config = dict(
    hidden_size=512,
    init_std_up=0.0411,
    lr_mult_up=0.729,
    doc_mask=False,
)
MLP neurons of a small language model. Each row is named by its layer, matrix (up: input weights; down: output weights) and neuron, and shows model dimensions 384-479. Each number is 200 + 20 x the weight over its row's rms, rounded and kept within 0 to 999.
After each neuron's rows, "raises" lists the tokens whose logits its output raises most directly, leaving later layers aside.

L14.up1414,183,176,200,200,192,192,201,230,212,166,187,209,252,209,180,219,188,183,172,194,193,221,202,228,207,228,215,184,184,217,178,210,220,162,216,202,193,220,205,179,167,175,222,216,170,227,170,216,182,236,179,188,188,167,183,199,201,187,173,218,198,213,201,250,205,190,223,201,216,202,188,210,193,203,167,177,178,217,184,212,213,197,197,193,201,229,215,184,179,194,186,216,162,205,199,213
L14.down1414,205,183,198,217,196,218,196,199,173,189,206,173,229,193,180,199,162,192,211,204,182,245,200,150,184,202,200,233,192,209,189,187,215,190,217,226,245,254,192,212,222,216,189,219,213,193,210,192,188,218,208,214,227,220,198,199,244,206,170,208,187,167,212,210,159,208,207,209,167,205,134,207,225,198,178,174,196,178,188,202,246,228,168,193,192,189,198,199,201,214,213,195,219,188,231,216
raises: " director", " president", " Director", " chairman", " Head"

L14.up789,191,187,184,201,177,156,184,212,214,195,198,195,186,232,184,204,190,171,197,204,218,193,199,158,200,218,219,205,199,164,195,208,165,211,178,186,186,219,215,215,164,182,196,217,190,204,204,191,254,233,206,179,217,213,200,193,212,184,163,175,213,209,210,217,219,188,200,206,205,213,220,189,216,147,190,208,183,163,212,159,183,207,219,181,212,166,204,199,164,175,205,184,201,205,213,222
L14.down789,208,230,186,218,206,246,202,184,175,170,212,170,206,205,188,215,183,231,215,206,188,220,192,223,222,176,209,171,176,189,206,175,212,205,169,220,205,197,184,229,222,193,190,204,216,198,203,202,216,164,225,184,180,200,207,176,211,181,198,194,204,199,172,237,208,174,203,198,226,181,197,217,176,194,198,232,194,197,226,198,206,221,195,209,195,198,197,200,175,189,234,229,198,210,196,234
raises: "y", "al", "ary", "ous", "ial"

L14.up991,184,192,224,215,188,206,226,184,245,190,193,211,198,208,210,198,207,208,190,179,181,213,218,165,204,220,236,203,202,219,174,163,191,226,211,178,195,213,211,142,222,201,189,210,190,196,199,180,215,184,146,181,192,237,213,241,189,216,230,237,192,235,203,171,216,210,213,180,175,184,234,186,175,207,234,209,217,184,180,210,228,214,189,220,201,202,205,238,195,209,211,195,196,214,196,234
L14.down991,160,180,173,219,200,172,221,202,175,200,204,206,249,177,190,216,204,202,198,220,219,189,223,213,210,198,196,213,183,199,185,179,181,181,167,233,211,199,172,209,216,166,215,210,168,183,211,163,202,207,168,223,226,193,203,173,197,267,171,220,216,198,190,214,206,217,216,201,189,233,193,241,172,197,194,192,182,179,173,210,215,181,199,146,208,182,183,207,212,209,193,207,216,227,158,177
raises: " led", " commanded", " worth", " known", " intent"

L14.up1502,240,190,194,216,191,215,191,203,182,189,207,187,192,186,176,228,202,213,222,179,222,179,171,171,198,222,203,192,144,217,190,183,200,203,208,198,213,229,193,218,213,191,178,206,205,218,180,199,205,222,210,201,172,233,200,202,175,173,172,172,177,219,208,178,176,211,239,188,210,165,188,183,176,184,174,202,231,205,204,205,209,163,202,209,268,201,207,204,238,220,238,190,212,159,188,189
L14.down1502,233,214,197,218,220,218,209,217,196,190,170,218,221,215,208,213,194,153,204,176,238,161,220,186,189,178,228,199,175,208,187,197,152,220,226,199,211,186,198,210,209,205,203,189,188,218,238,187,219,214,186,214,207,212,191,147,219,247,191,203,219,195,195,214,228,227,214,188,194,190,145,200,173,216,210,180,197,190,228,189,226,182,214,234,194,213,265,175,233,176,220,185,231,227,192,185
raises: "Results", " Constituency", " Speaker", " Assembly", " election"

L14.up1657,191,221,217,194,215,212,198,203,222,238,198,166,214,200,209,203,229,238,188,194,173,195,221,194,228,190,206,200,188,232,204,209,202,204,191,254,215,200,214,197,200,225,198,192,218,189,170,175,190,190,201,213,180,205,194,196,206,215,210,204,160,203,218,184,208,217,248,187,210,204,188,189,182,200,185,195,202,206,191,186,189,204,195,222,231,153,154,200,160,192,204,195,184,209,184,194
L14.down1657,177,214,179,230,201,236,221,183,219,167,169,224,196,185,218,204,209,179,251,216,203,204,189,212,186,201,195,217,191,172,203,181,207,219,215,185,140,168,185,209,170,196,203,229,174,186,193,175,224,215,199,198,197,201,233,210,201,199,192,198,235,179,229,221,192,203,186,197,207,192,198,198,195,170,214,183,191,221,204,199,160,230,213,207,199,212,191,180,179,186,225,218,191,239,224,173
raises: "of", "hei", "b", "rum", "vo"

L14.up402,187,177,207,220,212,229,227,177,221,218,180,210,221,181,197,190,221,218,188,210,206,200,244,212,191,182,207,195,219,221,187,228,198,226,219,201,210,207,195,180,236,188,199,213,182,192,191,182,196,205,182,214,232,206,180,168,237,192,188,211,231,200,200,219,226,192,177,211,190,179,207,180,187,200,199,209,172,203,215,220,175,172,183,209,176,175,211,190,215,224,195,230,190,202,191,190
L14.down402,174,196,240,215,185,155,210,228,193,222,212,193,225,177,188,210,202,168,184,215,180,195,213,169,216,193,166,210,210,227,230,218,187,217,174,177,199,195,197,213,219,207,220,176,134,203,224,165,212,175,224,189,230,209,182,193,204,193,221,214,228,190,162,211,206,203,194,138,184,214,180,180,211,211,199,198,208,163,191,255,245,187,183,201,208,213,200,199,209,212,156,227,199,174,185,223
raises: "ging", "gy", "ugu", "ges", "nau"

L14.up203,200,212,202,190,200,235,206,194,218,188,180,176,209,238,196,197,182,173,193,219,218,221,237,183,196,183,213,209,206,207,198,225,187,194,193,211,207,218,188,204,222,179,179,226,175,223,200,210,185,240,203,224,234,206,180,184,238,198,188,226,178,224,207,232,199,222,247,213,198,194,213,205,165,192,195,176,186,232,220,209,208,210,186,180,203,187,186,186,233,173,201,224,188,199,174,213
L14.down203,219,203,210,211,201,190,203,206,201,206,199,209,188,200,197,239,171,207,185,205,176,173,225,187,166,223,185,204,224,190,187,174,188,190,232,193,186,216,200,167,191,226,157,212,205,210,189,170,229,207,215,188,164,174,194,212,188,221,217,179,199,187,227,239,208,173,177,175,226,193,211,217,213,192,242,212,209,201,223,207,173,209,213,202,209,207,200,160,206,227,208,175,191,222,189,206
raises: "ns", "n", "ng", "nis", "aq"

L8.up1314,196,204,190,177,199,208,204,192,219,231,195,212,215,237,175,224,208,214,246,226,199,192,197,175,198,226,191,203,216,233,186,176,184,243,222,190,215,216,216,194,229,190,199,213,176,195,200,176,172,209,183,208,206,228,192,163,199,222,222,216,256,221,228,165,220,192,243,202,203,205,200,191,220,241,172,217,199,174,189,186,190,172,201,195,183,186,205,207,188,202,153,171,206,211,209,193
L8.down1314,217,191,176,196,203,212,184,181,201,180,215,203,237,181,180,193,217,197,207,187,230,221,208,206,179,181,189,195,197,220,187,201,198,220,212,262,196,219,189,180,239,207,212,207,187,207,216,142,220,226,171,194,172,200,238,181,206,238,244,192,218,199,223,207,258,182,209,200,202,221,187,210,182,234,181,199,211,177,158,177,226,173,234,203,192,186,207,214,190,215,154,191,194,208,230,198
raises: " However", "\n", " Its", "===", " With"

L14.up1037,223,189,213,199,193,224,199,195,194,199,218,162,167,221,200,214,189,172,166,196,192,205,202,213,195,215,241,219,204,163,217,209,167,238,186,217,214,193,194,189,183,212,180,225,199,194,205,227,155,225,214,204,197,189,161,194,209,188,180,246,193,193,170,192,220,216,213,195,200,211,193,189,221,194,187,228,231,213,202,199,199,242,181,215,213,166,230,181,202,190,176,166,188,241,199,215
L14.down1037,178,218,185,241,199,186,219,195,171,212,199,186,211,222,199,189,206,186,181,190,226,206,182,192,204,180,190,202,215,158,171,215,194,201,179,204,207,218,214,167,208,241,209,201,179,178,226,195,199,223,193,221,228,163,194,220,197,198,171,204,189,205,191,215,218,200,213,199,207,217,183,188,219,186,168,223,210,171,187,221,182,221,194,212,177,220,211,193,197,208,233,209,193,206,176,202
raises: " M", " v", " P", " H", " J"

L14.up1036,175,172,202,212,205,195,170,163,241,185,196,223,187,213,190,200,202,221,184,199,226,170,182,228,168,194,190,217,176,222,184,234,190,226,195,240,184,206,190,187,209,208,173,188,206,232,204,202,183,225,205,189,206,212,213,211,187,203,198,215,171,198,125,173,172,227,219,203,206,224,225,151,192,208,206,185,229,219,200,223,169,191,202,205,192,206,210,187,201,195,197,211,201,208,183,183
L14.down1036,203,171,206,211,192,188,210,216,189,207,181,235,239,187,164,217,198,212,189,210,233,213,172,208,213,243,199,171,215,189,210,211,206,192,195,202,214,179,179,176,170,215,212,211,212,179,200,200,232,165,184,210,184,187,223,187,186,195,188,224,177,168,198,216,221,240,167,220,186,182,192,168,169,211,215,228,161,220,177,229,158,182,217,197,185,184,198,199,210,208,199,198,171,224,174,180
raises: "ek", " wins", "en", "um", " ranks"

L8.up1270,214,175,202,189,210,196,237,167,239,195,210,193,220,188,190,215,210,196,246,210,176,217,191,200,185,213,187,201,216,214,214,191,243,198,174,229,183,218,217,189,199,210,204,180,208,196,220,180,190,188,163,206,194,201,207,185,187,252,211,202,212,183,207,200,197,213,202,179,206,215,182,231,215,228,209,231,228,211,182,248,227,215,186,187,220,167,200,204,217,219,190,214,241,202,162,221
L8.down1270,157,196,194,218,198,180,198,189,235,173,186,200,209,169,220,228,206,217,223,202,152,227,176,210,178,156,238,222,192,216,187,166,204,228,156,236,201,162,219,197,213,249,190,188,226,204,229,209,222,228,168,207,219,200,235,216,217,197,224,202,197,199,196,190,190,185,206,189,165,204,214,245,216,202,182,190,198,215,199,187,193,219,161,224,199,189,180,200,191,176,182,188,234,183,207,198
raises: "ux", "ire", "ult", "lle", "eux"

L14.up1341,181,222,198,172,200,201,201,206,197,186,183,194,227,197,220,230,220,192,188,229,178,208,209,208,179,179,214,171,195,185,207,229,205,198,136,209,213,170,216,234,221,227,207,182,189,252,215,219,197,245,172,196,206,232,194,169,208,182,209,209,188,208,163,219,186,206,228,221,202,167,190,172,186,220,205,174,164,200,213,203,206,210,201,154,172,198,223,177,210,196,166,247,237,191,210,191
L14.down1341,176,218,225,233,212,208,180,165,225,174,188,223,162,203,206,192,188,228,216,181,211,207,213,201,188,207,217,199,200,185,204,212,189,207,170,178,190,192,210,232,224,167,177,213,184,208,205,187,186,249,195,175,208,232,213,188,218,186,189,194,214,221,197,224,183,192,180,232,221,203,218,195,199,228,241,180,225,162,185,225,221,193,189,152,193,190,213,177,222,182,198,182,208,187,220,207
raises: " in", "In", " In", " outside", " throughout"

L14.up145,208,199,201,241,188,197,182,214,201,197,195,201,178,173,183,231,207,179,172,217,210,216,205,178,201,200,229,181,180,177,168,209,185,221,194,207,212,159,219,202,189,236,206,189,227,218,183,227,150,189,184,207,228,208,205,231,203,203,188,183,219,215,231,215,224,178,212,211,168,224,180,200,205,172,228,244,184,196,166,245,209,191,184,203,191,205,235,209,218,202,149,175,189,202,216,234
L14.down145,207,185,204,231,191,219,194,224,247,182,212,181,205,213,208,202,193,158,204,203,236,183,180,181,180,173,209,182,214,206,172,180,195,216,190,193,173,215,200,177,190,175,186,189,211,221,207,206,193,196,176,193,200,219,230,180,195,208,207,198,227,198,182,228,183,230,175,211,182,196,188,177,215,173,215,214,181,166,194,202,214,234,179,192,191,195,195,195,182,221,165,195,242,218,194,226
raises: " position", " role", " roles", " tenure", " left"

L8.up872,228,165,184,195,200,223,227,191,232,229,235,238,195,192,175,237,197,240,215,227,160,199,212,196,211,194,175,188,216,167,204,244,212,202,139,208,238,228,185,190,194,238,228,207,220,216,167,207,224,233,194,198,227,190,214,198,159,200,216,226,214,196,211,205,199,231,215,215,209,216,215,200,213,189,207,206,203,207,212,230,209,157,210,204,172,215,198,182,176,218,190,208,218,195,210,196
L8.down872,177,183,191,168,181,224,236,174,172,228,218,170,226,202,245,173,205,203,203,219,197,197,212,180,226,196,191,196,211,209,198,192,191,239,220,195,202,197,205,186,194,187,184,156,183,215,207,216,188,225,192,187,228,216,191,221,210,239,200,222,202,197,192,190,195,207,160,157,184,233,212,253,222,184,202,186,205,209,199,190,241,171,172,185,197,195,206,211,214,164,228,201,223,222,190,205
raises: "tant", "ard", "tive", "est", "ally"

L8.up823,195,188,226,224,200,228,216,196,202,213,207,175,219,194,194,148,203,239,227,239,213,204,233,195,208,221,198,215,223,218,171,198,187,202,193,219,213,166,232,192,208,155,192,201,178,219,213,200,214,188,204,202,195,174,166,187,235,220,220,190,170,193,183,218,225,186,172,189,205,180,195,233,189,215,197,218,172,231,211,217,188,235,179,183,200,229,181,222,217,197,231,208,218,201,190,176
L8.down823,182,194,191,193,187,227,164,242,216,185,223,202,192,185,224,209,216,220,212,198,231,180,203,176,189,184,199,211,196,194,208,231,219,192,210,225,209,177,226,153,233,196,204,217,201,197,160,211,199,212,225,223,183,190,231,181,226,192,199,199,200,198,196,250,219,204,169,181,217,214,225,225,215,156,214,198,156,173,194,220,223,190,195,161,219,181,185,203,170,203,229,178,207,216,208,177
raises: "ek", " signing", "ory", "ud", "une"

L8.up602,197,170,172,166,199,186,213,183,194,163,188,182,205,216,219,221,199,181,225,164,199,173,208,201,186,163,191,235,199,205,187,220,188,195,218,251,219,221,236,181,181,204,171,170,223,181,210,162,208,190,214,232,197,207,167,193,216,237,169,190,182,198,207,219,228,192,191,215,194,184,181,187,214,206,205,221,177,164,177,205,196,218,233,218,201,190,190,198,187,220,206,188,190,180,179,196
L8.down602,194,221,175,208,185,205,203,201,203,207,209,206,227,176,186,198,191,190,210,189,211,222,198,223,147,188,193,222,183,211,206,182,194,199,213,180,169,187,222,168,211,191,217,202,188,197,208,178,228,189,222,238,206,209,235,202,183,227,171,220,201,186,184,187,201,186,142,191,217,196,206,165,232,170,212,254,186,216,177,209,219,228,186,191,211,188,198,180,194,183,185,195,191,176,198,196
raises: "m", "mac", "mi", "gar", "matic"